config.yaml
n_layer: 8
n_head: 4
n_kv_head: 1
d_mlp: 1024
activation: "gelu"
norm_eps: 1e-05
init_std_o: 0.00496
init_std_down: 0.00496
lr_mult_o: 1.5
schedule: "wsd"
decay_fraction: 0.841
final_lr_fraction: 0.05
seq_len: 1024
steps: 6018
dataset: "wikipedia_en"
MLP neurons of a small language model. Each row is named by its layer, matrix (up: input weights; down: output weights) and neuron, and shows model dimensions 32-95. Each number is 128 + 32 x the weight over its row's rms, rounded and kept within 0 to 255.
After each neuron's rows, "fires on" lists the tokens most often at its 100 highest values on Wikipedia text that the model never trained on.

L2.up93 [167 172  80 133  95 102 109 129 109 127  76  47 147  75 113  84 152 165 164 156  96 149 150 110 138 154 136 165 137 120 113 124 160 181  40 113 128 153 171 123 129  87 207 181 168  88 147 148 126 167 151 101 105 151 186 117  90 167 142  52 136  83  70 104]
L2.down93 [134 183 130 139  95 160 126 118 134 122  91 108 146 135 102 129 125 225 115 104 139 109 137 157 168 101 112 140 130 111 102 123 134 132 102 156 153 150 134 104 157 100 224 149 187 152  77 146 134 130 117 142 137 185 158 108 100 154 101  80 135  78  74 118]
fires on: "ording", " George", " Ang", " Geor", " Lou", " University"

L2.up36 [123 155 129 117 140  94 101 217 141 111 207  89  97  97 151 145 105 147 153 156 143 132 206 125 106 148 149 118 163 171 105  96 166  85  74 125 132 135 168  87 166 147  87  96 146 171 134 156 154  97 106 172 138 124  98  98 132 109 121 110 127 130 113 119]
L2.down36 [141  54  95  45  85 147 131  84 154 118  82 138  99 171 155 127 102 118 110  93  59 127  62 152 112 128 127  91 123  81 109 181 131 104 188 119 146 154 141 149 118 112 160 101 184  52 130 133  73 171 116 126 105 153 137 108 109 157 151 112 143  82 130 158]
fires on: "ie", " marri", " On", "aus", "ain", " record"

L2.up33 [182 147 110 145 149 143 119 134 173  71 157 139 133 155  82 166 171 130 146  57 144 155  72 155 155 141 127 101  98 152 125 151  91 213 179 140 167 130 111 146 138 110 143  65 101 141 103 117 170  93 119 107 121 157 114 153 135 124  50 173 118  69 146 179]
L2.down33 [171  88  86 177 125 159  96 138 113 129 151 118 103 224 133 192 150 145 152 105  96  97 127 105 161  93  98 148  90 148 108 146 146 147 105 161 122 136 168 124  97 154 130  48 117 137 142 145 110 115 101 119 124 127 149  92 132 117  96 171  78 145 103 177]
fires on: "ur", " sur", " Har", " house", " cur", " sup"

L2.up904 [149 185 130 152 170 130 150  88 173  83 125  44 134 119 118 138  70 122 101 222 126 185 129  95 101 136 120 123  90 130 110 139 175  60 149 154 113 127 139 148 144 139 147 105 144 104 145 186 111  76 140 112 140 133 179 149 115 169 145 164 102 160 143 115]
L2.down904 [125 127 159 138 161 142 114 119 114 111 120 129  72 135 151 165 100 152 160  73 102 102 117 144  96 124 186 140 150 111 129 111  58 129  82 162 138 169 136 110 105 120 121 151  68 120  86 151 140 161  87 131 111  96  69 112 216  60 175 116 161  68 118 122]
fires on: "ile", "hen", " L", "ing", ",", "A"

L2.up284 [119 178 109 163 124 130 168 159 224 106 172 150 128 155 133 165 133 161  82  92 149  84 132  80 151 126  89 137 144 154 159  76 169 190 108 142 169 180 122 130 101 106 127 106 163 130 125 195 129 128 158 138 106 114 140 130 155 133 110 128 146 118 145  57]
L2.down284 [148  99  99 107 128 129 103 203 192  96 179  94 119 148 106 148 137 133  80 135 107 131 145 174 155  94 162 127 127 144 119  60 120 184  70 111 100 158 194 139 120 165 151 144 186  78 121  95 142 158 133 128 129  95 107  90 136 125 123  65 165 100 128 171]
fires on: " k", " con", " vi", " r", " K", " kn"

L2.up217 [139 136 127  92 146 106 168 165 120 161 124 130 132 106 125  80 164 134 130 120 147  96  96 173 102 131  91  50 125 124 110  15 179  76 138 135 106 138 145 120 122 123 154 129 142 143 123 171 132 184 133 102 146 118 137 152 140 151 155  92 110 151 123 170]
L2.down217 [142  85 177 200 125  86 106  77 105 127 137 127 136 182 153 133 122 118  76 136  25  94 166 113 171 137 113 203 130 165 151 192 131 133 124 115 122 150 127 146 120 104 158 136 159 143 101 132  77 128 121 146 135 174 148 166 122 106  25 181 129 101 138 124]
fires on: "cept", " re", " term", " b", " st", " col"

L2.up108 [111 137 147  81 161 140 157 118 184 114 161  98 123 186 102 122 104  56 151 183 115 104 117 126 126 126  95 177 116 110 104 116  84 136  96 115 216 163 126 194 147 191 139 120 183  96 192 143 117 120 200 122 119 126 100 115 115  98  82 199 152  61 143 117]
L2.down108 [147 144 140 102 142 109  90 113 170 175 106 146 144 153 134  81 147 146  97  99 159  11 131 168 169 130  56 135  90 162 135 109  87 159 198 140 190  92  88 129 151 110 161  99 147 114 119 189 110  81 166  96 111 159 122 151 142  58 160 185 137  66  99 128]
fires on: ".", "==\n", " career", ")."

L2.up556 [134 118  81 128 107 142  79 165 106 179 120 150 135  96  71  74 116 193 121 130 147 104 151 133 129 122 103 106 150 117 133 116 116 115 116 141  81 143 142 127 153 114 158 118 100 188  89 134 158 118 149 157 136 145  92  91  98 131 150  81  98 111 183  75]
L2.down556 [219  71 104 146 118 128 170 104 160  49 148  88 148 164 139  79  98 159 133 106 138  94 194 121 109 122 115 169 126 106 184 164 149 129 190 129 139 169  80 114 132 111 104  92  84 133 115 165 148 176 130 132 147  90 123 174 168 117 139 132  83 117 176 189]
fires on: " v", " lead", " against", "eat", " appear"

L2.up984 [162  97 161  67  99 158 177 125 124 115 151 142 134 138 131  67 105 121 162 210 116 100 108 130 121 139 103 123 164 138 114  92  83 194 148 106 154 108 115 121 109  55 131 154  63 192 104  81 128 108  69 115 129 129 116 130 126  94 141 179 155 135 194 157]
L2.down984 [150 158 123 146 161 141 112 107 155 139 140 132  94 133  89 154 114 111  72 125 121 127  86 128 152 172  96  96 155 157  84  88 126 154 164  82 115 106  76 148 152 190 119  68 127 160 161 158  96 175 145 158 124 149  90 106 161 186 127 183  90 176 119 149]
fires on: "i", " he", " period", "ode", " term", " name"

L2.up822 [119 114 155  57 166 104  95 133 132 114 172 124  78 148 138  92 209 110 139  87  57 147 158 183 157 112 102 104 183 127 141 150  56  96 173 118 100 162  48 132 109  91 133 139  99 167  92  48 115 149 109 136 102  54  88  82 119 124  89 171 137 133 112 130]
L2.down822 [112 161 143  95 149 122 130 129 107  64 142  84 144 123 149 153 116  97 119 108 147 148 138 166 109 147 108 147 131 119  87 144  97 142 129 107 178 174  99 116 130  76 174 152  83 144  82  61 118 143 125 125 152  84  97  76 172 134 109 182 138 156  94 120]
fires on: "tal", " Total", "one", " house", " rem"

L2.up869 [128 173 104 125  87 141 113 189 125 113 156 131 180 202 149 101 131 132 117 160 132  55 132 159 116 124 126 133 172  89  94  73  99 114 153 124 148 123 165 124 143 163  51 127 120 137  79 161 145  42 117 151 113 120  98 134 169 132 134 163  98 169 146 127]
L2.down869 [124 116 124  90 132 124 111 113  39 157 143 134 102 156 124 100 148 147 163 218 165  88  67 139 184 104  96 144 178 109 122 133 160  43 186 126 124 127 136 106 143 122 100 151 173 166  59 113 116  87 118 151 124 114 100 107 149 132 155  73 123 189  99 143]
fires on: " man", "ivers", "ons", " km", " Town"

L2.up142 [171 161  92 226  85 144 130 145 112 142 165 134  76  87 139 172 125 182 150 130 149 147 129 126 143 161 130 140 115 177 144 138  69 164 158 111 113 147  95 129  99 209 100  96 134 152 105 128 153 133 132 190 143 109  90  73 123 141 137 125  81  78 113 103]
L2.down142 [129 120 141 136 118 173 135 135 122 170 140 137  97 106 126 116  87 111 119  98  97  70 124 127 161 120 157 144 110 161 134 113  82 125 120 101 131 111  99  97  87 190 128 147 148 140 158 156 149 100 184 110 139 145 173  81 107 113  87  95 111 176 150 115]
fires on: " had", " has", ",", " Em", " em", " His"

L2.up494 [134 153  98 193 122 128 104  85 172 124 135 168 100 128 122 142  90 149  49 119 142  84  88  96 155  95  96  92 139  93 166 156 147 127 154 144 121 132 176  87  86 128 136 156 179 144 125 121 119 114 154 141 124 170 101 218 115 117 116 157 120 127 133 134]
L2.down494 [197 180 119 106 113 136  96  90  97 130  98 156 142 153 119 124  97 140 128 117 136 101 117 144 121 195 149 128 176 169 110 136 172 154 157 115 142 154 119 149  55  71 169 131  87 171 168 111  95  96 146  89 117 126 172 138 113 103 103 112 121  91 123 167]
fires on: " final", "off", " cons", " ev", " began", " released"

L2.up227 [142 166 111 104 138 137 157  88 109 103  99 172 105 186 104 136 108 159  96 129 112  79 167 157 158  90  97 107 115 128 119 138  82  98 101 146 104 167 111 126 147 108  90 132 129 104  75  77 140 117 128 111 103 202 159 176 161 123 136 161 103  73 104 121]
L2.down227 [ 95  53 171  94  90 140 125 187 138 125 150 186 130 110 111 133 145  77 154 154 144 104  78 166 142 118 142 128 106 147  92  99  97 115 172 179 147 199 156 106 125  72 146 150 162 152 127  89 122 142 178 122 150 146 143 163 160 166 123 111 119 191 137 130]
fires on: " se", " season", "ode", " App", " ev"